Weights of a small transformer language model.
Size: width 384, MLP 1536 SiLU, vocabulary 2048, 15.9M parameters.
Architecture: LayerNorm before each block, learned positions, attention and MLP in parallel.
Training: a variant of Adam for these matrices, 367M tokens, 3878 steps.
MLP neurons of a small language model. Each row is named by its layer, matrix (up: input weights) and neuron, and shows model dimensions 0-255. Each number is 500 + 40 x the weight over its row's rms, rounded and kept within 0 to 999. Numbers have three digits each.
After each neuron's rows, "fires on" lists the tokens most often at its 100 highest values on Wikipedia text that the model never trained on.

L2.up177:522508541442472483490497495502529482590522467448552441474395491513518513465449564476529525533493511553480540555526492457484463515666469473452498467493506484475469512516446502602480543517530475478504530512496480510458490507564519493421465438470454494474459580620514449451506462444503525522520526493440539496467496561547512485502464516493497559542467530564496459502518448506438445494518472491498538484507441518479505431519507496535500505454525568511514558524502474456503506492529496479461494514529514454472503499488534508584548430544509536502504591562473513472413513487539546497465511523536559486466523543524486536546500471519425465529494513602363484487496480466567434543502508510481511521496428504542481501477441520486503483453525556521501552553418535423529493555517594
fires on: "rd", "lands", "ours", " song", " First", " conc"

L2.up1532:465517523538515518514453487528441366416482600520534530505469494521522475463529500509507393479523550467529506462481502518581471529399495516485445427474458502455489440471475501495481471490507450470594488498460486464443557462460555517498560497515515534423505470468493464539462554555523495490458512546503581493548496488353454521511457509531533447511486477494489522453534523518593505507371495515539473514499547463477476517537492477489508546504535478515487483542474548486496511511386551466493535503489489505495519535508548470545524496409498526504480559489490484536512498552503486443520498518498475480509521484499480479458466520431391432465510523501488501512472509534456533468470475489475634590515571493490540559451527498491465480511514504455509446505515494539512504486403490
fires on: "erv", " group", "X", "gan", " join"

L2.up945:425496441508477479479440482533430543499533467530519504549451459493472487456550486520518459441517562491496456492498496545573481485412475487482463491489434440511466513479497488531485576485475484508517499510495510477488511501477492500470504476558441498480569528582532544549490554484493523508499504492476532511448551481374565545512468442494497427503427516420500535450480448517513572461454572475523482521468550491493482457517470546521480534492504436519542516446521532491483496493452551466543512477477514496488488552496514453530515477509551527515513511458517493509541489513475445497553479519506498584449558477518533456471502474462498542473503472423516579481473480548542459459470499421492525486493571446531581558565428497505532499488510563486422503526511480557469515518375438
fires on: "resident", "iness", "ility", "ency", "ugg", " group"

L2.up938:561478485481510495533584510509502372485476515425489491463521419516511415453478469498491586545529488491533483544532499474512503511509504500495446464508514531561570507521539492423506457506455543480493504516502522506528461510469524527480521437501479501530505469435488415514482490502493529530490515512470524328506492530542427492471489492490522561504466478498524474542502509519622389486506487519492547480511559506521514509496543485511499471520572539470531474557474479476499471471455346534479536512559500481497540475458473494566470529558450540446477553494457490480503481462498472550441457504493458467504457517504491492461497479497542488523519456493462485526492488497535531534447493505522485469484451508460413545479573510538518455551492485493485477458501510498513497547578532
fires on: "ward", "uc", "que", " died", " million"

L2.up207:481554422549525501482489497537463451434529526514455529557507443524470447475531463496518473468495560443487463510482480472530468481446543471533526555471490467455517548481470525466470435464469513475484494511558527475451501450502493524506568508567565510456543472437456491596522573581473557434450476531548498512532490447449551519505506429515497430464525512432474553468507483483556497427438528487529449548509576462486449566504519392518522473530504453462500526498476502495421510481380459473544434497485494500504498518478466455522462518455483497498476447421481475489566472527476491460561503542474457574499515480488517473494484493444491494550505521470449514490481556505508564466488480492517574511490580437462573544580550478512518513518487493503527515488504518583483533488481430
fires on: "own", "of", "omb", " began", "ille", ");"

L2.up776:490448635483498521545524476522508440473439517509474515489504495491514464471496460487534538485501506450518504466466461520471478523437475488517568624490557494511504500531562460555528467448419501460508524521407509475496514412470566533560514542496535527451487497471534474550542490557487531433481492484477463618542498548470400550478462475511451586472529470562461505548503503515522484495375531495510530455538537495479428489528553415464536521455529486464505446449502517517489502581501540493475544408492488529524520602479520491450485523538466572482508541487492516502522515501487408496560463547517519512540520482447504463496478515492383574444510515431426490512508570462482496535523538467546493516458531538493399504495417455488465516532541549453607470528529470549478460470469513
fires on: "ied", "iel", "ivision", " world", "ream", "(s"

L2.up952:489478532538477485528521513553569573439467527498470506505502504492452460520470449514560515512525486423464561574435476461412551513505528454458540509465504459533506563450546524513524481481531486520503529506582488520526544534543489480551507555582523470542508569501555428500492492487505441444466513507404436381572466507505473564449463485537535502501490479461517476537494504513529463401467492414506479480462568431460517553498528507488551497567551514458536473462475476554475511504468608525554521441498565521530540525464452463587517538396514447513546504448459481477451512511543475505490481527456484459529549502492533465493481505426482454457502542534563499593503534487512514526508450511555522546540523493442511527466513471480535592528452556562505533530439552560481603524504439
fires on: " th", " ind", " list", " only"

L2.up568:429447427521501537513480476529536460542521531524490503571640459499506462486538439492491456496487540502490466508525492511487426461497482501507430349527477467463492485458526510427454433530531493445522520540565488521475489537468518506515583498522472542450548503421484513496466531516480522550493553529415493402506497486471490488500502495512529508515513518509531497528498530559590439496515531509525560500476518481485514500564470499496532573425507482447504482576499490470461516487477461430556502473509523496500498496483479484624500461612509584493489566469475522506496470519539463447479439467461475470527503481591552476497463512477595440502504488496444478500498505490479487490438494512464540442508552430482488556458550530529543467529492497483525434502486520526475511591533561
fires on: "nam", "rop", "og", " Center", "ograph", " we"

L2.up682:560503554497529487501518515510493532468442541451500537464516489522515511610456521487504580549474448486503508455496507502534524468448493498521566543473497565481434564559544441499564465496462497568536463545551469504553495483483522520512459416535504419574534526506496480517488490479529463494532563487443484466504528498589411511451507484493560578495519483446440477548509580502452450534558525519499513486575515535508507628476488625491485489510513554536511477491478500536595481462560473572465583517432525510487491435492452481544495522422487494532519536513522455533430503486496487525522449536484569531512439494555497563545516487527579566443508487531558482483486473561518467591582530534519481502546463552493449433456463544500527492537519577498539521471463516506493429517441457
fires on: "ild", "ature", "iter", "ose", "uel", " following"

L2.up1121:529520600484522457527571509481565416516443526485459557490549454476484468574408563517495493551434511504499496485480505537422501471469464502469546538522547480518504450604500495476528479500396443443559527507440481516500496490420484531472531559498574440520541496528467502519477462430483461479502586465462438506471501507555389463487469465526480601504515494437492514523487600515511510555552565490519490491556435497491486452457507513494508504502452554476536475550495516523516497495503401540488550456490458483500483476477475449542480547523474488491524534517520546496451508458530509488574557518527517486517456549594444550490532493492455513465472577547584493480519545468507517531545487545522520445443489514492487461442471485553469501543560593452545448558460536491492457596471531
fires on: " World", "ctor", "ford", "ument", " named", " disc"

L2.up1313:458479452502512523485516538498578553459448510496462505501594509498499477513518445505498519554480460480487451513461479523564519570376496524452514541500512534547468538429487491439535551533509547562454517537548508481500495503508491511591520500530476450472559437468535574559431527471469502543504529478533423526598510501376529506508576425485490515466554522425488486476473497551475526494525549468544549460516569510465465550484525448493499523425516574482486461525491496512547484524530542500471426529525519499539494538531493512604488479507442502522506433579443495494555479518477512580511420544471461513494477528438459547454504453471529552491506481424504547500540518504542439483491508487520492472506533544474486510524527510499523511563492590495512438453472452523476495510490534
fires on: "nam", "raph", " pol", " north", " left", " vis"

L2.up1268:466467465539499505495530482529545539542515513491467497565545496519529433506393467498481522531568506470528472509485508582407472414475480494533500470510487439565486532513541498470528460484618537552421500487539538490455518461497468523531534485545548488420472507470468427537467510528537541512494522548521532403497463494488495453551488500475553492522558447576449479501514515459599417497512518515532487516566526476478481513532517541499463488544537555454455549570502535475494509544484566557463483512506514502481515511541493539450447490519461494507520538463486446495504458525484526489612552493447530474507475514476535430468482519502560445520571440500427501515410524467509500432571508502471540410449549466525446545483559505464523512574510570488474448482536485495492464548516541
fires on: "stit", "ult", "ience", "ived", "aged", " Qu"

L2.up1314:514479590572525533526530528517470517500451523474465473459506535523517460559489461475502466497561530478511518522527522534556540513548451585410499524487469494509540579422522488469463430437517487566572479552562492493426493440500569535510572543511500594584457503471441579557520474527472544538472500475419477505521506517566472524493481526467478535535542481507505486512508506508475488464499475453569473529523501442432504556476515447558540517532548484479510493475507459503508489493522429530506456466492475528505488492511441485513476506520501493476581587451479471473495501545431526489478495485487446512509458476515502475422485510489533451481462439561489498501492526471512539514499491496550532491491557478460548520420520499518546455551429593462531502545538508541552539537446579
fires on: "gr", "omb", "vious", "du", " former", "istory"

L2.up127:505477538530533491516470441500538578449522484543552516584467483517483525412474466530522465488541556461512515544508522490483515508449547487490524482499524573497447518459580516481449513485507494586511494461572486516517554490552442468486513532472524519501457549504500496497461487527488550514473499497490580507498507477424596555482546517490502458494493479502486511462505491574451474511510506496501535544488499453477505575492439498466472507556473501478541498529480504536471493486425426548552504500537543498503517488479474501475498489460536484495529472475478444495516546482493532463513571425472475485510452553515542472519458527467616440535495422443508507454476528514494493505479438486539458475464486485452648489551577528430505498416482469578430561508453550524415586552524430
fires on: "of", "ven", " =\n\n", "irl", "gh"

L2.up392:502510521565470472560572485508479471545524477484473488572440534481542509454536541422472448555502492499560518543519486494517455478464501540525528487484502466519509457573553456505483491532484438497565486516441496480527528555544542471537514560513499496504485466552539463497408525531511476440486571483486496360505533505470474499487478592438518515512511549590534474543464510525450511524543517526497476426464551466513539539494433506545499506423492467471514467463546495466548512471582593530526531473553484478467533597455512472557572508464537488528389530454490459561417470542507461466527530525474497507506591455517506508468487564497502507476456569530487489524493435550444489477510539463467479487545483504529404560493520500475543460527442524531538532503486456530505534574570478
fires on: "ld", "ade", "yle", "?", "ight", "orth"

L2.up1115:504458435533491486487484365473539459405527512544510453449509535469515555463546456500480521430464487477507428511550507474532484516441546517555545490501481457438408443485500462454452522459437558523470479501510500515509474518499513466489528481464495533477487518551473472504549510488461521483510480441524492526427477453391533489488537466455464402471410471411529492442545455565586540479516518510449598454499533479489510521529517436520459456538482437504504506472519526524479501522492436524586561481528513518516481573424504452473492523491466566481483537479466502485538483487486445505490511481539501516529481446548502503498457513489619537487441507416463483497529493466560485478418446420492446499516504516506593532502459475516499481475554472540494513499560471513488514411532461
fires on: "cl", "mp", "ether", "ollow", "ong", " win"

L2.up478:533477488524553528506533437513494504425492530581503433540480442465501604508486406490514451456525541492476516524477503489527456497570513583483545460506490565550486457474478537480454487538472512553528490508609477523481489548559486449492507443472503515534467505505500492530553512580478519481455533486534512450460466470568514538456519481531467532471514551514491513435504570518545585459457575536502540449516491481468490558510477497516487466523416516473470456508499499487471500501481491517503499549486510516528470493440470448427520481435495535545529486550513491478531535497536497435581483528484455512527538447560555453471470524483533524585576554500462498459560507562547492482497522559518469559577544529484535487529542488435495519582567436503555510480561535518529573530610449
fires on: "ay", "urg", "ivers", "use", "ft", "bert"

L2.up452:512500521487531520509483456521510397499484439488496518473465530522489518527461576494485495494478511460495572511498510505480499494506510502479546526494542591584504438475479518558502553490465489534516554451527492528534474527526479497496457534459551505541507515405536363452512506521533436480473524547455512478494464520590539453477476547531446536521551489560526499527527532485407440508443538518433431491526452494506499591418492452520524496573534575447551550532461473505462496519570553533533525494450520466507513482453489494571546466403440506478427548482457498523498535440526514551507520500521443493499473497542475530532529477493469454485490495544496501478528482437450433474500481535492473539504449550490481540511512480479473495527520397488512578483505577530534476477531470
fires on: " Division", " =\n\n", " lead", " family", "gh", " child"

L2.up276:489493536422456510475521472515509593471489495459495416432558497479526507510567425506509505475490486537479517506532520534511432497569436512527402501499516549521524529481543479455538474610474536519529481488506517526423490524480503437517489326466478466518465549616454467600517471470497533513511502435546542617482481497466502512523457482540511534494507563505463483487509511523581525523521473540511512452509502536531516514502485594527436548494481469474510429571552531486507481490495438511441552518510519498537492485460514485488515472579446526489511553605484496484481509533481501459563478513496498526526506466607491464515489475497498467468607492473438499481489459512555507544426503509503427501572512510502540539545515518484547489455529542515576470483483515484496524517558524
fires on: "ough", " any", " many", "_", " its", " II"

L2.up569:499515491553462477435570461496449474418511575448519488474488527517467491524494492521508439473456537408492543553468534580511512554461465535436523492539472494538436495515484497434539514462515534518429485491578448507502514458507416543480481500473486498485502488522499477529489492524464507462457504445493563436449458457467501502578526458534502559507428507471471500501442501466516499485484512479483520445505477524464485546474558569451499519543525503495455480554514512491528492481547594512448543462496519544530508480505488496623544502386523480480503490539482452502518498551474497496470582520512516451476532516548500526515494477464507473510548470564549555559534543488533509463379410574560499511565569560491587468543518503584455529556475529488542552538492495484523556530478493
fires on: "ris", " number", "ren", "_", "oup"

L2.up1347:515526467504507522486504553491475531477492570461517442500501480525515444518516490540493495543462567495551516457454497475507536498445504460515488580476482405455504506598502531562489472499521519499515521452550515483415542389492510529549543510523479537443478480467490534534503511549440577526504514510515448419535492515449527532475516504488530525508455535541500532471448465438534455469511459430546461538498580488449477483543570489487559524513579532480532502528500490489497507471481498480487450516484526486498506478529491478555513548524541520478596468452507436502497500528476444487498534535535487493456529504411525497445502489492398480516524399485537524519518544497520597460490500509519615485495515477488548524459560519477544548497474579478467423488559477522546513521411549
fires on: "wards", "cept", "ject", "ering", " until", "alth"

L2.up1214:486490509473485500516556525493469401575505496500479498535472513502523464510459579490510543495432555533494554499471509530496482482595520492466529451507489522466488556520437512547460508474516424489470510514368495484489483471495524605462480457523508596533545572417537535455507448495495485516515549519407517460476479490692422497509436513518475575514456558622534513530464492467517418511487483482488495511497485505482509436506523479506505517398509539489536548519503482487509496494562566507510520457508469476497499486478502545546509514555531462499555545474477518474472478480515521455517477539476537517467461521534525499515473495503379514516507505583440504464461510467497511495483508541482537469518508500520477555411393490541496483510486480411511549537514519491567451560473603
fires on: "ments", "duced", " set", "ument", " Club", " j"

L2.up308:523446505498503482456575505494443502474504487480490589472511556458473524520518532483485549497513468493443532470481501527571528535497507551520553538478510500494462565516484512440450537444481530522530527496560508500520463474559459493494501542467467448491528423454531536436508462470436420491462486501469509454469479549391517535509519523472467510463584521500487509523517450526432529522534494490505506534482508509531522505464497413503482423545551501523481515481499526497509459510432491499493509503565494515539500495492505497474497515488499507495457443540482507499514507445478561567414505486478478452554451538368511539456464497524568494478476584502532533524557510539470436507458505581510402577516480478421451486556569444500525507416461498576532531444495475447538509466563422
fires on: "tain", "vel", "ement", "ple", "_", "ography"

L2.up912:588462578510546535571494561492387518577560472525517473486555519464448493488516465492487507470501507513528469491536484458496521478529563530481518547478533537554462349487558516563476500503401464496486524465505502494517524477560497477529503483454507505575462544453465496464570498458533499534526493504581565467522544533651440556490513521456526529525496411553501465482508523506494512491566431534518434468546492447523538487502578478559483526547479505484537510506463468502499504528479460466572541533481506452495503459515481478512507507549508519517560516493519524457532531495573406445515462485533508501515475499506552434530445470516560536504435513545506405466548440525480506600537483558509424555474462470517496498472462516512557522458504498562483583452526521494499486482607579
fires on: "ief", "|---|\n", " now", " English", "stru"

L2.up1509:506501503503532489469456472536341530543531497486475526510507509536467485431447541485541472506494506443479534478496502535438479529462497524482524576449480397515497494517518511575495515449521452521487479492509529465478561441531497483545502534532509461498574523462547434505530508525530544465467497518546558429569503430580514508501518491505536470542505485541465545471525501437480503519517455474524502549494564499469449473509521478525511527599560511514501565486499517512506489523520522547450440511477465507497501519519523542568494502415554448515546527486468481504504469534490563505488527539488524488475513537418497456456461481455442469459514507555501514549454500438524519490559530527534508527436617509508652551501538473495563522518491531521470537535484524481463471555504505
fires on: " remain", "mer", "row", " educ", " San", " number"

L2.up1157:497471492489480503494509452488518440524449519444522590515549511491544501459469544472529574507558518510514482496442473469466468542518541475489575522522492524494521531562579507524510427404557461459508533494531490467491482558547502519486445550525460528517452477446487441469488488571503505501501469500507531512483494560440457455503491511465499521496544508571475480528489422478553415470445540458496563527423532453497536487537599415501477511497561458478525493456509495510551512558476560526519451468551520507529533554539522501511504515561482571444480443500474482515479443438442426507464459539494461511498485459381485526462514481504428539514460469492467527541502529541474506509449506489492471529458499501480413509486504473442537518491505505576541511564513504539464528492530551
fires on: " more", "ne", " song", "ott", "ipp", " Sam"

L2.up772:570495512524501512516521582522485530597520574550533447499551452529488522426461469505464475514481517542533483539533477438438519508485473522498480489547517464460543437580427483551478475544523472514588476519497492537502498565493496492436503523485449618448416516470467560429500488438503480516533490513423538578448535484511611499475494510546490487504496511439478459535450496477419503496535509498529452523448481542493490495529479512540483476443519513488546510492495473467469510510462477472491518513522504517466476478489521440461561487620567500504529535506504533491479490491509533506467472469538465503503495486542526492540475505523511452557508538559511519499519516475548524514416471436501597501566459472540453515490495558545530436447501433492359464510458503490569484602525567
fires on: "land", "ave", " Ant", "eneral", "ended"

L2.up756:507465510502513506531445555498478541545458464501510516605468473515499455414503568497518490493514507516509518504487519496453435400492483513509415547505505519501528517485536468399486562482485527487485510492454500529504472541439554504497457469520480550532592477553508438519506544537539528537533507470528533409445527466595432471461427537578469538485476518575497509531539503515500481498439516514484503543451521497484499498511556448462453451583470480542552494465495452500538477515548522477524523471487499499509499507507493522546436522449503505471551586427490490484455485491513382474553431443555501597426451436575529444442526523509490554397519489443616534487500495542515495478520565465500461449498523500511579522394417510494524477467513540499495519522590475515444518525485533
fires on: "du", " form", "istory", " sl", "ories", "stit"

L2.up447:509483593482478504505493512548571458492485556547571497479476515537509545588519477461524528490505437485485498487490497526547499519543508534494427441500501535422593430449488474519548504533496464499567538487505490490474522546518496477497533553529444494582538519501560492470504525480510484492518539512468490411521489511471553466479552558533532485523540453520491463466562520500476521493476509513545555453520475501463479506489457480462518488463494525523508538430494456491526497537498668416524557520553529461488514505478521487456512425424541459500504511495524509506480554562473540482486534520495519417491607509552503462484485487471450453376469522490510487540525488512450485467563489515516523544503506488531483526385482521534455505491491519439492497472455390463470494522573507
fires on: "ran", " Le", " like", " Russ", " larg"

L2.up565:487456413498534490482508541494433479510548509497585495540524494485465562564561563499473468433553513505476571503521539447503530458563509514493463358474499443493414519476505513510463510519494537385541490539513479507586518532513547543478457470480433505486530512431517506466547507464525476588497515506482547478459525526485495560527483546542514476527458515593540520499539521507564580510553481534480527532491504518550519506540352518498523487472509463532463487485512522497530488496357566470499484516547495501483494517467505475567616468532520496458507542465516482456467518495552463493478519466551536539473462470564514453508463545494534587352519480433535509478490503551477414497479457469514497507544500484475584465474420492500485506405521500510423570410522535470567461535538513
fires on: " round", "ner", " career", "alk", " str", "ach"

L2.up393:502457490535505531510486428512437514438462493510442522519572442484486488401515524497521463528501531462505427457493508548472388512423473484517503631476506458532424472498503507445450440512460524503455452508533500492473480478482521481509519480550593522485512471454522493594493505558497522464478530513532487466511487446602458492474507470459507601519371513464483532520472533463601486519471510487446506496526532531469457519453579494470526499562510478472429479495494529509498493498537485537464462483470485528515495523493445475482494538447495507493481572507473457465519448486524511424634475551516496530495448464513421500476506465440551594496550470474477520479505537519507593464477549498502408519484525508468585552510487509534526530579485553496554486502584529581467503450509523
fires on: "ations", "own", " County", "ield", " ev"

L2.up1143:529488515486534502536464520528548479476463461466537518475317547447555457496571537472484531560539446484503493453491553492544544521501493511512496549482479489526563608480441534506465429566466551501490511503553497487523475504529519509481502437472497460525583490468529550504495512499444493467493499470501557499506520619529462589465443499451490487488541574510489490523521415465447474483537531539473527505509491491539537530430477524506489431510522470532535469505496466528548490477477420510494502535514522480535501499478453485632496568534456488482427464566454496508534489453507516506513508540475516521502373461391452527457463522489541564521462463499575513509570477576479542481550563542501433492462433487461444483563566470497552483509482437522517496531476520527548517500495451
fires on: " well", "tain", " Gold", "ular", " Res", "very"

L2.up997:461483495482493513508521562495419448527529539482506540491561483476497506543468476502486460522499542507507559507541500564523483445604465553475441446499509474497538549539530459465539459525442502476580499508614496503466520558478531474522499489487439479511444533467440486492494509449492517546506496508497436642453478570445440492505468478435563459512486507482493474496506455526499490477545528522523440489463547476510554520543482567538472563541497501455530548615521527483511522450469440520467534532506503463499501454474521477575562498589480606472467522482501490527513467516510487488511496531542479517533525433541539529518492511540505464486497510572553494553496449519516494569517473513455508482510511495488497461470495536510567505495509508543574501448468548559547507442466542
fires on: " University", "ert", "ten", "bum", "ü", "iversity"

L2.up1433:561481516464491470510541472460457406597510529451541600494530519468483500545423524481479495527463495500477501524487498482452506512634553493483511524524544582542470480559495510520458432433451523463566506514541477515514483397486525521502522574494562499510503466465452528422507470562441374416463494495396474522442501500630454497459498556481490600508504537497507506533452546504491471508550454514470556512467508483492511513473457472545527458515525468498442485517485504515475518482492414513506499476538489523516506457487475535599523528529545540466510517525511509499490490479512616503476531514474467472522483510515423551507481511521547505543528581567452486530536573513469538499522481606523498523544480466447401454532568515513535501530498465513574549497468556483522504505554522
fires on: "ography", "ically", "ately", " kn", "_", " est"

L2.up1448:481434486523529506516443452488464486512485533533521488497561502468495521454582380514485521477499477512515473497504519494564563530466549520517431453517445485569458547475538522389499539528466557516535509526455512477532505471529509554512549467505431524450592495501522508534537518526478469521487493483504571486485529531468405557483487512517505460497497482496482517451500489538643530434441535514502555454478589528531542450564495454519465447546484417476520423482500479472503479500469509501538541513485498518530489580493505510542465503562511542496472518512479475492581529536494478499511437476435484553529426451425522429459452522491551527437489590428441538521505469548475508434457463496517423502515532465508489532424537494481510484501515521553506513445563490496470536463544516
fires on: "red", "ative", "icip", "aim", "ene"

L2.up388:487388502534538497552545519528456519558493464500449573506519506487540477510538458531515541465485502448522478482493511512446566495479501472481504552444488474531452576424521518519479500531509442520473433534580487472482515446559500464540512515533466435477607523556519490510553523528470527554475508479478487529567491494471518574519460485492523449455541500567497523551542505511539506501513479468574510531518598520462475472496516505490473529567536516484485535534498524507444482490494521511525417518484502500517520461504502486472425453519488504514483463466431456504535463499522542567413528525415494503557514594431540497451456487482580439405525509537510497481489459509455481527514546557528537507479549452469557562507582482464551540527453633625511574465456532485467475562549457
fires on: "ased", " However", " Br", "ler", "ston"

L2.up453:494469534477473488441489477506588383458527515526459482449510477521441509440499529477531513543466521457483472549446503517504481555567447566497541498534502506472448457526477521457447458496439532540540543482507526519476480472539489427425563493508617560467478493419483466537520468529482474458456453486534489469479505501575525473481509489486439506537549477456488490494503536483480440502471504510448548478500471545462518510447574471502556435518512460466463456533504473481444516547503465529483499500422465476506510505456463480566525499431462457469459499573465487492522515492493524463552542577471433484460514466574428475446523458475447503553493582545436572547486544440458608465414428541511491536550464499463547499513558535565504497556512415468539539548499497549524606471507544
fires on: "ind", "ations", " village", "oon", "lands", "ium"

L2.up753:466512486524504516522545453545548425494505581500485494508543522503486460516499400527508479516560534477470448489461488489561475499385503448531461491532489598505562501538580507477563476399530541527495507509485493463422529482451519519536577438428582489486521526447514495543512487611465530463502476520467461438587514533597437511493518478457489507513491515625513474486495507518618468489476449487514547480509510492493465548556512485497514525537547475450470484540498535506474494488493524464521528513485506506504520541500487523449438501514431536497471567483482492529546494529499463482538475491461452418510512486466549432395471466458495386513559434540369474477492517517490608429522503521494473468443522467497437476432582516491497542513496548461498451509528460553501520575516555
fires on: " West", " life", "rough", "though", " main", "ering"

L2.up1203:467497511500460462495557518519573525491549445411456502516527505507508503521470445533524549479501497433405506455523478446498452505458459479588468466480482525562460439530525497534502484544448428470545454427506571490504447504506442552487529445533572518502469483532457471507474420459494449525596521556476438469510463460514480476520560445461549488541478572475468499427374542494517529505548441446505521512535514535555441496541460459478509432499482487538504479501498467518450521547460511515559506513513520508497446508502465461469456598414498444501480487483585481451465464528576487488519569477439533536424586474461477441494508561517464518464466542474507534489506475445537548471525530506440485464436512429512539445456493436494503469501556551439516546490525488556494571505492480
fires on: "ctor", "an", "ather", "ories", " France"

L2.up1464:537487513479518480490521514549567495511522497513484456468524471506505540491494444465476455444506524466499525609551473468446526550569558532510537512548528560493482445448456502447507418506529479505530518496569520503534513605569498473456502527445484503474473536519515427437532467529484502451475426516489615422503459529473658553495566590537489402511522533483527450497528433515488501452474472517499535489464467548488508515505481515470478488513526549477411504521524485490433512527460572506533552518538539490478508516439529485557513442531454454475449465520480540513495489495509505520411573506509470459517506463547487438514473489457511422550509484487408479505521516510468510534445401576511435519525523516516478498579555481457512526477527408497462539485519541454505531569588547
fires on: "ett", "j", "ared", "ming", "ribut", "ond"

L2.up286:444506517552498561524456500516534548497528470488511520523562512439475494526553544453490451472536500534494450403482482480445457438467434471487543486459459407460551449451598469522467539514564487504509508483495498484519489520491481472543496495467434459531505474460515437507503521531555532515547489534526504544567515535461527545532479512456520471546446432564517467512498500509494495529478501601511509466466497492569525520522546472527510521447506531552507499539524455486511480517464406475493514559527526425472501517519530483493470486554454539509472544533523540522473528442447473506513485469555566486511510466564447490421486507473535539496426523408538375500516405528466489483604591454410451523451466484565361489467464512444559520500475547514505459471521482479509432543482531
fires on: "ating", "ld", " family", "ember"

L2.up764:460518509507559515498480609476534553456509502524486471484404487534521586550567521493561507447506495484507526506481529508549489522525538511463546567455489557418489449464520468557485569512420440478541506493488495505506506502560512446462468563519460476522474503538524525519507483432530550517511486507534469530472510490403488534513480451439481454491529484543507468489505506500326576478504493484535394468473468416513497534452498480465486518451459477515544468427479472532461519519524513463479544513428479486465509493491501439497540479450481467516474469498536513521470543511534405525487492522523540477467528494550485514534513515492468532443392534515583478489524469530450436540563508537525542536476542507523609459510430490457516503439514483481550522512455431473497524558440404
fires on: "%", "iness", "|---|---", "ress"

L2.up1037:474463484478483511565539545480566485471477514491467446541449479505530464559563474506524527488453488492527462541520530501498406479599505456480513461457541533509501506402553543470472503448460470511428499480523476504473501488606506404531511472478506470562496562533539429422508522559425572583512590542518520451518519523532645544523507494474511512503570512543504454518505506471517452507559538511503470472479530409448500467480443504478437513492497514458510408558530526489450549427495485512539510513546487504521605474477493498502541485477518471474455539462495482507511539475555456470530491526479480434543529570487494504528481432546504464493462555527553513483518509502431422501481505570509466543499448533498511430493547492423507521528461515513539636575491505503509563573488473
fires on: " offic", "aff", " ref", "ively"

L2.up861:489472532473575540543518476574509515429528496591545487550448586489445546411568502494514423502585527476520479452518481538483532470435471457514504501480447530520561470471601519548517556485535410596456520495399524457505517466497499482524517478450476515433470510460501485574497507439525531526482490473511502501479534524508442547487561503498486486480468424530500492507514503529509485518488506512534503457505561505514490543543487423530493482457543484456619533498470500468538494598512554443530519513576488506475468561487518469426526471545489529543515536535490474478539478506493468447456462464472543453463567531477504456450415544494572535482413512445442450507483442525507512446479531515508504492517530498540527533509508506491520507480521535488467521481477455538451472600558550
fires on: " It", " there", "|---|\n", "Th", "ime", "orth"

L2.up1106:483520516529523554527425399512469513496473565487491488534473500470473471475577504487501449463515484477478456473490529463440481461518495522487554545512513532549513437475533535498470431481473528467500481505471461488528518559466510538448524488471547504483426566449460479537529490489544519494529533590526436611502500562474580556483513444461479500500527518476510468506518537516532531494478466547504462483481472458517519494524604484460481485612490454513475486538493486516535527462416396562467485540472490501523521545468505448397551523507474551501464583471487507529546567471547427457523543472613504504508401440532480475478469520472514501481490408576564471478472478503504528461523454503490454516454483483512550454429462529505509540483483531549482486522531544553578568418485595
fires on: "and", "levision", "ummer", "int", "ular"

L2.up1170:422482496481487531503462476502484511500470431481469482511497509474519483460503495526526488524474562515525452394520494517515475508486481431493526525476473536528526599529553482524552407487482460553447463486505529476416492408471504501550483477545578527466441484539471459577519456529542429470523480470472518485543510452560354515468407470461459633521477527508471530488463525450522458501474535501473388533550566469487472479514507524518495522477478499476529485463516473497471525512480407525470481444416476498530514527529464505577511536464487528514509543455477462469478473488523509447623466492468488517517496473433492520516515514523548501535506510534363483464507489462489569461537543465493458517440520497508436551441467480480550480549520536489557494545584530545468501471468553
fires on: " only", " France", "cast", " just", " most"

L2.up1397:485494530569520488517602500512451439457455600466501510490587421522507505552550452487512428467495529481471443473456496520577524523471499524457515455465471503563491512536521503539496439477417425517569491520557474466488551482475522528524533517536477448494581516372533522483523497520462453466485511472472496416525497503402517517497551464518559529460554481479478518494523517503577497507535480489570496523520585521476480553536504557518481588493550475485527444490487534506549501517427463449500521489499514511510538493508517509465500463467530510535477485535482480499508511534484463489425461541492497469525490533426507544483461441474428496352523468540590468498536514575501487480550463590506540502453590492472563536543504498501522511551479558494478549476462473525491502600478532
fires on: "ress", " we", "ician", " back", "uss", "reen"